config.toml
norm = "rmsnorm"
norm_place = "pre"
norm_eps = 1e-06
attn_scale = 0.125
init_std_up = 0.0377
beta1 = 0.93
doc_mask = true
dataset = "wikipedia_en"
MLP neurons of a small language model. Each row is named by its layer, matrix (gate and up: input weights; down: output weights) and neuron, and shows model dimensions 32-223. Each number is 128 + 32 x the weight over its row's rms, rounded and kept within 0 to 255. Numbers have three digits each. A neuron's up and down rows have the sign that makes its largest values positive.
After each neuron's rows, "fires on" lists the tokens most often at its 100 highest values on Wikipedia text that the model never trained on.

L7.gate72:090117134167163127104211169073089159098116145121122055126131174103082183172139101154100117080110196091165143148139150096108093121140147109132144102111112087130121121112099096093103185077135115162147159129028146142109127136074098079154108125136120148165142124116115144149130136184164119132108112110173168142102041168150144151120150098129095176150113153151150111161156063139124129096146145123138120098117200092103091111149120096132017150103083119106102138129132128086108134189146199075065147110142180116127157135143147160133166133142161112106166131116133158099148127167136089128
L7.up72:124168151153134119128159114080082117107099171163162127147130115125149137112137170115205155183155112079129172099081139183084132088186125068149133122126089084127119107154148140077182133109113052123185086155110127077159126097070154156124124179108109112130111142088130126153147152131156145126118092114132100130151107125144126162141088090113188180121090144159110124109113090080113154138109185117143123090118116139159068146059154081085130121087079090088149132090196100125126137140202130025195129141121081138149171072101077109169106153128106163112124118108114154134166126090159182114
L7.down72:063144131116149094120195148074183219132104122072187078150129108051124114126131097195133119123075168098125145137141146134143104191117150142093190105115110130139112162117106097112097175132131115143165162124104153120156105139126109087138077049163148091145163085101120158118150101093116117138126169146171132180145127140125085139132159102149083124096150171126094108082148074123156180175091050120069124072184157141142077124162103100145044079128160148184122162094122144140172092146078205165068164111148144125092126148149132120150144122106208100119154084109117198087100093187108080170
fires on: "ili", "ang", "ng", "g", "ai"

L15.gate337:163152171138143098150119136175105127171099136105145088086157075155147123102063113124131108147125202122069088142067115191166139094123159131154094146142135156171089134097150121128151129175107140119111151081116109093134188189078123127101147097122101114104108096148104157127115110119101129083136084120199136138132133105162143108111149189130089179154082125172161154112149160168116136138111108074162116087115141088093095153107139101130147161217102090095137124135132152120134173134124133128113135086121103141195092113117123137128136081078118141058115138095125174064156142098216104098
L15.up337:135141136162128142154077105181115133132111110075156122143208107082104160140133124090119115124106123178101146145109204116146145103147133092120139145119118088165119132135123145116180125109120097115142161077101126156148148163115106085112132141114119135107107129132171118139087084076105138115146120103200167151136128090098170117189116153150096147119066136153164154157145128158097152137148153143112122035085107068146129149139170061085092201223121134086166136101106137143135168168145158125121184075118147099126131165147163122167094097110106177083168136079132142062142108112169114076
L15.down337:161166095147126110133093136164145123142161151146129095157170131141140143154167153141076125152117148160119182135110161117153117121149131158179132128108135144146134147140120097138119082131128122160140116110141112162170173151157083114107132100127095147100162155138126119149095125148108151079139113123095171177126123099151151169080133098095120142148133148119174138100142162149086101112183156128134130076154101118121131086106135099164168144161125144069163151138162141164104173156143110097135103106138111121141126105161138110130114136099157102133128085121127155128110000130169143095
fires on: "="

L5.gate624:102144145102113128090165108132133188076098099053152131038127118142153146152135069093157148107096155165071092061170105172115142115160121167113093124086090124094100142148106101153160138109106099168122124095111155155188127122145076132121120107126132083152078050135134171081076185130144134063123156143114156124102064133119113128075160064142125148098197093106107173183081166101142179147150109109142153132142065103094067097076084173146132152135168146105137091163141117175104155181168122112104118140144144203116136149107103118113169139119123132096129074160123179145097143157154082111
L5.up624:166112119215154175166109144126128183142155120168175157146086099165153130085119159114138093141158117102148185142144162172156132151133069181179130149108164147116153070126134140175135109170121159217142064083083157118094147117136104114125091169140096138099158109108140091110131131098125113159189156116155100128123120193080112178182154128124146057146154109137132099148078143112037116145140139148170139132104094081171087156098138117154134071094166135153193165122131041105108172091182126172114119136132124136073097114096114141063144061108141143153180108119105103109190120156077119136
L5.down624:076140126072157107093121133183157159107101103046183155094140174090146091182193079146127141142084149135107093064137091151072100124138130149142141107119129091132085173112085105106147150087134129132120117119139141167175152142102149124160076082124154136128032097200141150098089165098093117126149165129168155135117118129117176130073139078131147178110187134116090158117146105109178115099156143152186133160093160151144141085118032171171102147154210108089151093182154135183103073129140117067108136155152099157149141145121134103144151170121093153086122070099146140160082098171167093144
fires on: "\"", " '", " Party", " −", " †"

L8.gate156:103083068142130153140094132076148154069083176120150180147102137126098132154122141063154107098128144143162100137189100155187161150107117094092118198062156123127112111063107112146165136091086127143069153143114103139115085147115158142154075127122120130083133092108175131141133040108137078127115112057146118173146158120168126125136160108080125101099163098109127095097093084118074096046149167158143168110116106115194088110123105101198173120089108135104102144101120149139141094134148106099113127128166153097057120093131155118135155096176110123105113195058134113133148124137121062104
L8.up156:081065117159093152091108154121054094125076167122129190141122106149121179077159170110141090114129134139161139121130147112135118150137089128146131153061131063101169126131133186116110134093109069144071130094148163153150146107127146173114119147139121105053090140123169130123085141145145188106114139075078100125130130173119151156162058121130171073069114097128131149117127112121128155099176135119153149125146135155127143114110132136163129075115131137112052103165116135090136121098152116110142095081128125089103117130090151095114140138094135133109177161143058129168103151083112064094
L8.down156:084080103159121170160141119064136166115051155071119123189151185127135155201141120179150126123160112152149152131107154107120124043146130131095163066149113123137120082121105150138141156107124155184135166108196102145130110064098143179171130096106036060103094056118174135104164123155104137110141138070074107120127121153085113107139137164148170141080128155120111132168084083183187167143111118146102102076184101081102130088140097096147085081086128132185073154132121141171171132136110147121120105146092145161097132145106136103175167139130118146093161156120137053137097135107126143137
fires on: "ki", " of", "d", "ng", "g"

L4.gate506:135124159122187131143071181181061130097054134084103118121167187127119137122117096101152106099095083127135136082114117066084122156151077124101115142135110105101145119139146117093131096151136163110069118106105115087113122142100110151133100142066120141106157129174120128107133150105121074072114161134114176119115173209186151102103107103145110148147083136102145157164099180139136066078102211155127139114158142147121104075166088156191117086169101146171163135188084037213145069139158122046134121142130127123111118115108155176165098095098171127102151195118078127138131118153210176094
L4.up506:158115184104210169174107148171117169087062129148123125124156117124119153160083114114151090129114096098092111113130098081157118164155077120125149135128162133082083105155174083081135093132135156098077106115097084112127168140108132177121065121129081108089140104162139136144125148122137088074150126127100137084116143196188137073052095110152106156123107089098181160090083212135140166097072132165130143197142110145129090076159121154145116107126072158218183141146150094121144083132129100051144139091141112096074136097123128194141159111123130107124138173122147166100149132105094173099
L4.down506:048168146170079097129171146088168124127199114087143135145152127107122169167146172122139112119117125092140091057123119157045138159125116148091166167110156119142107164137156162159086156109115127141140122161164112146153112133116131139121124101145173162081142134132129147193061103133104162183112153130144092169179176075077088151213154095194102122118170161077148083133148029152104104106135083106155125112131119123171128098123124148185180112135149137072120183127147160081166129143128111147137122155124173151119101092121112153107124141054178131093163123160097152159141004170111129162
fires on: "50", " /", "25", "51", "56", "32"

L15.gate209:094176126120128158149115120138123122090148141130195067096123167163112142165125149141155139143181142102070093083179143149104152093121136094131100107095049147127064110198119146153155111125123113168098159068152154105094110145127104124104144134102117196112127117154113183154111117089125118151104131092135205140104110130181175108178138165190137061116162132128153142122103133039106098093128105173076081054135101095130180113162109148149121061108142159150050181126140120118100135120117179143092183202103107153120118119104081147118156098161158155137209168158121138128116054090147173081
L15.up209:085158176145122180159145131124114151138048148133164116066129121110192180166119155191156113148154071157131139112183151088117137091146128188058088125143163089114107111103138133179159145156135120194056116158140108124079111123142142130059120138153078121114110084095131107138113119128138110154141134079124167100161153109187170153144159139145117115156168128084100167130125144138111074092129155199105117146156073102131140147118155074100109170132230121144099111217170095113128183117128111136147150178107149147175146160114133120087100117121059138153171128189085109161112110126125142112
L15.down209:138086111030135146146100153115150105114166102175133163109140105115102138121107118044107145066075182092174065120142098149160100172134127092138184153114099129155103117124095153062107112112149192144118142115128147166159109103160166155142118136100121090141118187133103140138055063126125145043135088124172135132126088126087098127104155180127114169105111168143099171181123134113161157097072103093079156079103102184158158130110138249129169142158120150099117146137099161193132107190154143112123142123108118061110070081164080139134110090126169100100154141110121172098148050132122087131
fires on: ",", " he", " it", "|", ".", " they"

L15.gate206:155168056101116115168117120200076146121115106142133088117126160079144077086073185140090095106143141101144162140117144132107126125150108163147129172162151115126123196133055145122146139096188146132091119125123101056118092116184116121139092150130086123156158151091151111128109127076088064150095174167082121192157129147170104136074120147089107131100096140178144211110090045147108132135134138076096127171102122154133086094169051143120163163095036156086147146179132165098154111130145141155182127172174139146132162114215106110134153127122088167114118128128089117115172161159059108191
L15.up206:164124144096153125123119138095140081068142130130109176161105063063121112146169183102135184157175111133085121131140162148130146091182178114121143128130159171107166012146103111129144176096082081168131124087119144118108110167153092113134130117178130129174130183132135139168095128111156059189126069096140183095142092108113165186099152165097122086123137089127135106084138138105121094164170189185105105179081171148127163071166122099111135140161080111107140098147159168086119207067129144114120145161174124147130146151080166174143182135122136170133160101121093166185132145153164121112
L15.down206:124100083075108102115099112153088119147082133111113111135157160048138225149056107114106100120120132134148145134125130116072095136113186190125120166148139091142117107142145147158087172111067125187148118123107107174064111117111089164144136147080088163174134104087173219112130103185127142160132088163109119146139107103060101063034121144074125196111198093088105118103127132138074105162144115079156121108175063119175145106175132163117188169163090115084140123148134102133111093103149138117162058143160079149147139154127146104139122139139120101106097183108111173113103150131108146112
fires on: " the", "rd", "t", "l", "d"

L17.gate474:160174144160133116144122156104118070143114103065077131070194160110185095117084116120111124125127152137159128113163166126136160116125132120148166104142152140125116121167109102108143090112167147107137132136160110176139132112104081160146148160146152100134128096108149100099139104129130118174094160155137119051133134127143127150166129113132084102128108123171170141070128160125093147061155085140114141107178125094148111098123086087175179146102182120141125166190168214088039101186144138181147149160133149093114128101109194141046136188099075094154135148129119066109134113103044130139
L17.up474:099156130113108111104153157105070100083135116089130219146126151136126135101107156089157159068155114104161127064103153104106122131093168087143150127129157108083093158123143112115121098086140182151088144208139125147112163108127156135118148084114135144179091080071127131151132083091144153162115121143094087163139095149099163149125197115097132157174079097121125078167168049147175087103165149119134154108143134211086116100176148150159105149066166145118139150107123124107083127155144159143138133083170160082143062061117183147073143157136123094097084114129084161153113106151154141131
L17.down474:148108097101090125143118206112061137107114115138186128039155139107128161155097125140122166114213119133109115164183141191148084099121131141160184143078084149097082182143110147146134140145122148130167125132117097141143134102104081188088181138126107085110152135103141143088143120179136153101109107131163099094143165112109133162178102164103130130146175135154131123079130099077119126096173178127083129174106118080184052082164143121150158099149124121092130127097078142182121178202138144135149090192188144161141114168145104127119160170060150168131143125159097068180116077147128146132
fires on: " p", "D", " k", "p", "-", " unc"

L11.gate634:173131163129110077136114135144179131120126130092133088129101168099115163132129140136150115128121102097167113060145145106185064112142131150117082182136136171142126145149112079161060140111071168157090171165125188165193093109167116137150146155150133124178118135120173063063195106106155116151088129103101135111103120075106150098107181145097111172165139092136114129134080120123081149117071120119185199156110081128121097102161118119098178105161103106126100139110146117095152119183100138123144173147129107113107131173118127177057102115081140108117181109137112133134143084125143101095
L11.up634:102143172107138093132110057191070058174154173129146184147143206151083147057119073223147162133138139116146137056122122105136119108141154205110124160122102123111076111117163164215118153100041114141134118145129090127100188184151144151121091130136202146121107171127134158082080144188117089123220171096137122104147107142105141096154109139114117159114136088134089172112122096117124176134145130076102088116106101117138102113129124063122151178141141121166063120172125172079135125163109105100165102126131071118166076092128106136110135133098115172105106102134122118097114105133157126090
L11.down634:139124075115135178102092144079121105080140181178123166156141123142166043098144159143039159176095175119092201119113137104152144105101094128104127088181065110071134109123116170037182135134144100179114146158091162103145110151104083103152122134139078101141145122163138145186078147082160087095157106134114112168158140112131114083112156089170142118094090160131119174081143119143133105130129098166126149143114142177133109126082104160118150130052125139133154200201126100076021092128144099146107132130159134159095060151205100118078077171156130122145100161132137201064124059124173167148
fires on: " is", " was"

L15.gate221:132174141128099082151143070110129148142160136058185149117100117133201114159196134068088152132063093116091126172181099094138131146082110177113145109138090109116121189169081174117103185105122105167136082130149166120114157172143134041145160067113178141118180151155093094103153096078093154103089117143164108146184114107166084105142138177152170126075167107161134122091133164091168098151107107108105097118147114203156116076131146124107119117196173103135109069156060159120151140098147098127156161148101065143155163127116113118132108144133092143118109117133167152123191157134076102136
L15.up221:138127093136088158104200113109157137160156130146153101115124088093117180099121170147064175098124152140180112143136141091158100109133165092110106136163093144119117106156129097161086076125141105148099153115122100186121096130140167138094154154134160108140147155197156117068118179189095087116140097100127145145091140124098056115140114111093198051136134152125154153159190094130180144139136210116156169103084108101155108149089171148156132055127097139177128118163076099153067118139125083174113116132075170122160126162161155156141099177119047113148126120124119116133116154091093134130
L15.down221:119107171055066077125101162144131125112125074105145137144137098156163085159120141063150137144150071116137107135155073129123109178163128137117188133106179080158083169102145112102149110144121149165138145179141115180150167121119130091122167161116125068131163083106141127156110173126131174118154112134142122104169149141131109115132134129127110079073150125183177127143121102088129130153173174088132152096168118148090102133147187145081159179192123075173140137141134179153192133115115147102168105097100150083040095109079115111186129208158120155148116197139132100158089081155160109186
fires on: ".", "00", ")", "er"

L5.gate310:169136081128137184216093120124123103161167172123114109080117148160062135153146149117162157189098138136068161163036126125086184060145136152135109134124075082100078092111181159102133165193165132131166108143144147134100085159112150124105164072149059138110119109150139132161027112145141107092092158125114115110110092114138205122159139118119127137150106151153168163065098161098126172092094175115079105167134137166055053133097129148136110156132129133124067164090148111122072151107155191125123173154140144137188138206170110095134129125131074176102126133111130135140125121158140125133
L5.up310:076095119102066137202108128115153190074141118100145177152099115137130202148092114158096127072088099154108171218086126113125149112152077094079078145126127148083138134153170131046168106117135174161167131127164103136152163079106069137067146103094143122125178120106149180111118142140069151141094142152142173088125135126141136106154121100174136125201172119150190138153157123122192087131167181079115118147156098078103151064160081111155171172173098154092078124136132204113159114155136131109209143118164087116164142137153148149196119142103094096132182085142120122112114131142131122109
L5.down310:148118094105127096075089117091112158200135083132089123084096135160141113155184124123158103085130100100199193098133125128076156161115108106168103107073146174144107123119092096065141169105117178140142097168194113131192112141156124155143162126049079077095112138123157112154125132124119124132086153158083106099177102131109138053133147146122128105149117142060142139141187124159159123139144192085078142035142148147132108157148162069120109145144127072096054122145145162155044148182123115129096107173117103153148145158138111129214215112116098134132140145142163108145147120144174191040
fires on: ",", ";", "."

L11.gate325:119109139119158134211126095145100138068120164096125077085172203082105172117130180126115122155148160193136099187123148087120097119139195164157135171123170135151107187089084073083143202146103138124131092111106093109148135115088096087106156127119126138140147107130169085103130146099122145182096193109139162064169175147162087110140126146153137156099157160140167134187074079126129094086109160074068109117132104093155140112135085115179074154112163150117142073110160117082157123118136126122161135121144113113142079140111108124084144117131117156142134149187169125094150137106146047152
L11.up325:114140153123117079072139100175118134183133138132171139107140134105226154149198075135138121193116153140141074131151169106147139142118159119115153137160087100184128132111090123141132123144091101065166136103101153150181135088185108137159178104161087128175106142031099126109135124064116093153123070129086168091141109123117112114087132170147113129064128145122132122096101130131166075146130079151156121176086170156195079067150072099126115147127162118141035090131154099159115192175174133130139143078119083128162067187153144113116099085118096103119187142115113116090149146047072120165
L11.down325:159145096131185215116127169136084150108138150164114136113159089085132139127090153199106119150073091164106146168095127108145130084119124100138154112161157119134123124165056140143170160119051145140135098100152150143160115132113113113140154109132126081116131098182178089145163163137156122115184126143069142121148130162097127105068145069136099146110142167144119169139101166130103121149118091090089167157114128166175102141165084157114083166080151152184138093132118156160086088122132095096162107120041089131143085123112090107097184104120148148144157128146138130097163081073140168117
fires on: " as", " was", "ton", " Year", "ensive"

L15.gate449:165171156150150124157105070176117102173101098121164063119159071132109165140141105109101129146139191137136150136076120089141212075185119111156120152122129143085114116149150116115081092171147145169104118101130062126140170165083154150191155154118105133086161060116145103100075112094094098095129115103172144151104147114181147130100185108143103164142115156151174099136138197182105096142134142112104133108129138064067073158149122068058125129169097135095173154124166150107147204172186169161097154132122130088162143110123078170150094123108131098131138141145082124131069121116151152057
L15.up449:115137072114134174145090159184168106151084148112141125206153106147080150116144121153145105130106129115088134114131158077094215057129065117147124147123152148091142136103090160147111112095152173161165142106107143166122121129082115101146185128174114128088143143150098148141085068096078079113157136133161154135078111142138130179091135150171140097135053154123171092142125144194091027136126171074112126100172103119121049147181152128039098173157094132083160147128192127135127130090129142126159177128160136118125169131100147132159136097133124153155112121100115103101091032103133085116
L15.down449:135129117144105119136134135139130112108142125109141138143153145160135115116111151102131152130160158094109132133142157114143121144135107102092151166104129127096122114118142156101158113087135135128153072105097104143135132122128140090148113144126112093139141123123125096137098159145123141128144166147143113129129133139104113151096091162143112123152120148151148080180103123131129082106108140119110140120145151149120123140144136157089116146113143165136172108156177100089144094102153120124083145131138140118105145134097158139126134128120111132094162137119123111129116000098123103096
fires on: "="

L16.gate279:142160117108130105122079084134103101118123122177109173137117163084103146162118111160081179104124117176213090121069120134127134072136136180116182152159128218168072147144106128164163092169162121076144137145128140185078164128143136079088119161132074079140130120117108093144094107211129085117178108085124154137149138114182153102077172175102159075147100115120151137085193092109157122122129092147101104112161115113125116126105135134146135041106081143118159157126099106125117116095118162112137110125125104179094126125124145128131143114150063079110197132092144110124140110143138116138
L16.up279:164142102191121148117145172095105110136166103126128079181178128127097100130111178105141090183086166130157118115151097117148169090114102103135089182137154164122092129123120126192117084162123132101116101117086189149113180133144093122071107099127128063153096146114111042142107158157159152126118183059130132117150113077171145201127161123101103150183163196085187142080105093147131118150107098111196046095068097122104118143105118166121104153112120157135065108097136106009081151198144140144138122132152146135158088083130158122092104084141131124106165129149098099120120082151162149137
L16.down279:112151131130189096146069101050071126187169126120114112103112133132120148132155156150095189084106166155155115160158119145130063133141175116141117150151076221148142046122109142080157116134138130132118149107075100142122144130187163135122079128198115102134144157167104145112134071098157081168138157113121172142131149085144136115117127175077164113157116178136113152117129081127173112128108124148141106113111080127115118172096171137094087095174148110134140141112117116098082154177121179111156088109147095085161044072118136188123114117162122075112151082127165157143188000129112068117
fires on: " |", "–", ".", " Ob", "|"

L15.gate680:123104166131130137135107159143093167110117032092125096112152181125112092109064160102129116165137122146111143115127104139084098211090126107103129099112136077132128123108138078110105127127166120120158215180163085081117116189151128128165167142130117075105140161135108122139150131142084115151103073139125199176157100134099106129089122130174062127191213101174103134198115144110077140112130100125107063143141095170153169128138096158062136129151081120178076180133115071176160134189116158141131075090120120070136143188165128074077148107138153140153090132142076103109159153096148130106
L15.up680:083141137128115133103122129143144088144142108156168113074153166143135170064119078162150142133109147131110179067152077120124114139120175196101141100147151122153126121155121121096078112071119083126140061145180120153095138092165092078147079082150135135082146157196140117123093071124175108150198102152104142125133124122111109091143104108123078056078163102100111148153107150171163101144118183140099136156103118094181139158119089111168178123099128163165098153040123159128100137124124164083110149105129135082180095172117062157083184158067158175172153138057175155099133058139126114143
L15.down680:072104195158136022140148145104130167105132155115103152167195053135104149129102137076130127097145130127080136169162122183093119163111186144119112114167133098150119201124138124119163083156142119164144183162126056069171148129157168168160122171099092117169100134167093125197139138117129103095131116179109136117161145077201097118110154116123139142115077152153100113164153088112166096131187163185106150163147100118191140101119146152145084131129114140110146120111182111083159098166108214183138121096105090129139083165088107121137121063111154166168101150163159115171177077164099119148
fires on: " the", "–", " his", "s", " her"

L16.gate74:160172086138140109181106131089088119212077136144134093120150156191095137064164128132111125106126159097094151088097110164096255109107176121105106119081131117140106116134102173110119122101108140112109162094123141132112166162142108171139082180105160167127162095105074185042149148120179123168142124102165179152122113153165108151019143177185102096144130142175187153129110144170151142187090092121081216179164152195113105093137161154105131155139127119123093090150120131089124157099133096100123177127117076110159134164143142129071146094135122180160106119134085150113111088120178118107
L16.up74:135160094126113121145113167154121120106111110149111098146125125118100176123160157140128116193121109148074117099096118155131155102144120090127039141100137159180102138165070120121101095090112129056121147106126079112122196194151143159105078147104128139163102109104137100105094106118128104181174150115134098138124145128134124153102142125159177115152107148109161088163139124142070131211138139150100151071070079144123114143161128098131095229183167148127109124143143112126140145131124096138158128124151117102137157181128158068164135133096139138135078094107067173076121041137193104085
L16.down74:135155132148154104157115178197138110080129124093128099143120122118099170083148142119132111120130109151107112117094108145112116134157096121152123136094124138137123166112136133117132076093165141129130099090149086127125188169140117142085138102128099129133092091147130111139119079116139084138176143147113100148097119116133129136077139074124143140143161135136177139161143113171064120155137138153141109081120110133129093115117122089137133173129137137144155135158141117093108138114159126136136146128120110103131171176148143108149117145099061073118108096160125172089106000102176113109
fires on: "-", "|", "\n\n", "="

L6.gate617:097138150145135142084144069097155141144117167108087141092117114082180124141120124075159059123104094146110062111132121110112107115159140183117189167179165203139114099154113159104122122129160158179172151096131137112190149118131159175110130137118139105166098149172089133160106149155120092109159087089122136147082169140100142127120081137111055095126190143109099104199119091118140172176106078138134149126161123077129125138159068096135152104172139141156121160112137131141079189143129157099125170109127110218146132104148132104139172109113073197085138182150169153090123118085145141097
L6.up617:128144144153144134093116090133111151129047173080113108130093152133134113139135084102050104189161087169060157153163166129118132149123109154147118139102072137138061090111138125099085183158093106148135099127155152154135194123115093173132178077177135040156137124139101133115133128175095165131094097133161160144078082148104104166146086195141155109154131136125088136141075096121121133141104113128089159147177152086116070120057101132094118132154103155124111156141136063113069181145130080108137131109131122113170074120126130172123100077124167091159128133133135141142063127122169150160
L6.down617:164155149116114148089128079165148155069138131052137133102087121133190166146139122068076142098137117184106172126110149146109123124132086116123092192130111155124081117093159128079118168144134104141126139108130123169173142145115132146120142081100178061132104145128105097144123128165056153144144090119120157139176117097059158164111135135124129157150128139158142209152199101167047116105076103107125128115195137125149193139082041153140126139187114110107137186160109144128087179125135151125111190129175109207149103144097109087109123098084126114149132139105154132100065086143123161137
fires on: " \"", "\"", " '", "=", "'"

L12.gate390:133142133154126076195109156169116133093110081140119075063185098192127110150126135186182126097129237099111134119116129136120104095145134145163092057114148126127144106167167128121154110055098103139111186123222093142161117166049135147148179110119168111107165108152110118135084122121131114073107134165143125099091132147087152153150136069182130109194145137133116172071167122205116117163082143072145120119088101090027067105130135112129136145158143142108103120152067138129145116138130125158154146165132130129130123138145132091115131090088126119125102163080103094120209131099150096124
L12.up390:102145131177138104116096153104112099081101183090113082102128116132152108137126175118155166147100188102123107147092124156067154126193115102104180109090160142177172103138061096116130129054130156139140117201134209147196101115107063122144152160151154051069162062125112100150087108132084143157147095110160123175132138134093131113125099125103139194146159063098153081108145169138112133105082135117206176069159136076084137108155124175160083187117121084132123132131096132157079164128156136099160211121161089088112153144164119125134094126077124140143081115128103168143160120112127116072
L12.down390:154111064180109105154147104181115155164119098176121107169158101108099123123151072134107119131189120116110148112140166129130130137136079118144107127133155168072104128130188125133125122188127147115173112127159133107130161150099175075078072090110078127151153149156153102129141179125118096074140179142119124150131163092102129099098132132143153086164143134154131115154069150138139178085185166118107090153164064140158132116133133052085154139116111127172146098082121139121122166080141102175136138180138110056122100148105117116126127109140112098109168152073084058111076000140135150120
fires on: "="

L14.gate294:209145121142117121150099092093143095117094104123082150116090125115121175154159128097116138100138163122116174106066150168178116085176132134140100145092130116066122127124119149051104126108156143130145130120174126172157154219152133116109128117134054175085107109082083089090087072122081138131139120133148121137086126139102097176064170061115107134119137160103156106127192128173155145134134091102119206093118151136058132053132131120116078096153154129158141160151145111151076158147139118098116197104185141103171108145145122137134138123154130079100113104115079153134125132116162144126
L14.up294:177154094144098093129137064138103062181146087097114109151163126117098212088183099091105134104151132116127114140087143118171160105191173133131103153074101146127098141110142154070100142089172150111166198128087075165155148147132162145124156115096090124043097128115061092126106086123115149075160143093120100158105121145128101105091164167125148130130148142141175173140146156175152116134153148100085139003144108096103108132108130130152075174160166151142120105093134144127061177121163102168163134080125126119142142156154109139141123149083087117132074121137126128086177076125169091080
L14.down294:163144114128170154171102135145138144139141084104103087141137122128123129137145153113112104147135138119098136094089154112103159153134141146118170132111158108086109169145161136131108142131136139111116123134140114128161182107104159119112120097113094124126130111133183102137069111126097127089163132151124119155117106178134137154167134127139138107140132140136138154116140104152079142138137135127109116065119109088125100114123130107117121162140114126099144153101159118171137145141120142137154130153145126099123151112147110082141122163094139141087119103084154133115151000137175118065
fires on: "="

L14.gate232:155143105090154169121133113200128090122200104166148044106133138137122150155124126156138082144161198110035184096170095180172148099114140140123097084091124113143181130164104118159112166065162170124117118098162124112170186179104091116093172152158137126134132164107123112142095106113127107142115087072096105189141174140173145109101149107209164124146163138147100136134162145187091126159184184172117124216125133162157133140142076123116136101092187129142163115197120136119110173070144104149185160120164091165177141069131130172102115101097150172136104134110147129137117130116157120121
L14.up232:114136043115108149111132145143109076131092203157107156147172104112143149175125127127137088100093093081121126143083114112126184109130128167179167138092181076167138176113143190120139153125076081098108123136165117133167174180094106153084081153103114143104118116141168107151157142120138120153128110108112141145144203047199164105155144101112107179143136169137131223082116086140155134164110127156114144146120121147127177092060161033119135099141173050117108100151084184106208176100114081144135129115139128119134153111111148140103079133082093166181206108107107140107142103134151136132
L14.down232:140132046143118145172109136119197090129057123100097148136140176107104215052153163136143117102157159106128185065082108102149105082121156145151125141136097125119096142097080160131093164113068195121112144160189109099125168137159125080038132144114108071125115116110133111174132134182122137126153111138113087167114167092133093123105109149096129138175160112110074195141141160067065148181144175163166144090101093123094164138149119078147119183115192044096132149167160124118181126117138066098171109153131132157187141115149126117109134129157133132122150150123120174132134039114148160140
fires on: "|", " part", ":", "-", "="

L11.gate394:083163133097108144156130102081130149128137135112115140084072069182070174122146123181129151112141144159098183198109096079180130102119057120155154108142116221114145119087147139071154169126146151143120122171169099176131143171158098116136123136117159053191152148135174158098097090119085106095158188118136160110127129116142175138070120183122119140123161132135150134160151194098097103165128173033129088132072094112123062085142161136087104183135106110072132102174125133107132127140122131128125203100085107099145120158151148148163134166138099159185112165171125144149153092143112156082
L11.up394:122154162140101194176119109110138098156110128158079103178173111178098149117123102111124116109107182162123114158108123144143120146091162100147139066156174220124133121139192089120109115100151117142035225136236107128186130132083177112109150093134125083135147134124161189112110144131126119170164061117141165144114126104161163140113127156148144074141176129113173152125210202141147109170070152088089140182117120106137106072158181173106139159105139129106107125143143141117093142125133136101124205133136116113198096178121159109128120129126078125191111155139148130147159140177122138103
L11.down394:132182141110122114086120078144117145091114137096119119128081130201126086117170052124177061090167110157106162167092099178073116159149139134127093102141095109104108139104103113059172130110124130163190148115134155112123193167154113138090107160114102118143145161144128112175116153127114093079116169144137073081165135140186065113092114089090147136152130089165156095138181109149124142112122177101153077058127071187104134116169191073142169193177148118146133106167174089123119139091193086102123135150110171089097110154112090130136178124181140128131094193160120152090140057124132147053
fires on: ")", ";", ",", ".", "\n"

L14.gate111:154125137078080151138177159133176123133131139084129122066127165117164164186107157091087130108121144119147158089128132150147214115126171135135155123108160131155158128083043111149131118074161033160108113123135129099125155164139098123137073178138141162101134129109154194105094075158087101085087140093150158142164103167098140072105182120156095145130146130184144092037162146215103167136110094111164153115096151149145150087127116164139117119139096099152092114078152148078143182166106123167148153101167091111153136132104126123095146155067082119111110129085121205081113089119097084137
L14.up111:128108139134099155155132139114156094124127082125125084111143138109126147135154138111099047099110129076142127130213112168179181092126110113118088119114147130134115138197112097101108135109171106192119056140169180084157156131098146081167087086135092166140188100121075131131081141169150121104160190096137178093163093105085183105092187095173124139118124098081158104087145158195109133125136152096172112101135118096156109124121176106100101078108118071167160132065146113092060146117111124147181165104145124081122109174095133100080177134069126101171101106142169213124148131132126148117
L14.down111:098131147167123156138135151128072129115146140090098164108167094202104114113126082110165149182146165152159093123136106139119109111140117140165130194160116155151108100090134174160127174173161102108122115134141103114164170125114135180158160153102143073129084124130066183124144154053133093201160104138079115157133127147128032123105113162105172114137103150114129140165156147107224128165144135155114110252168144099138106178127100113098158125122101141091137113127141116154125105139173171133193152110133131179135117107156138118162167160139128121086146105140117094114085007151150100127
fires on: "s", " the", "="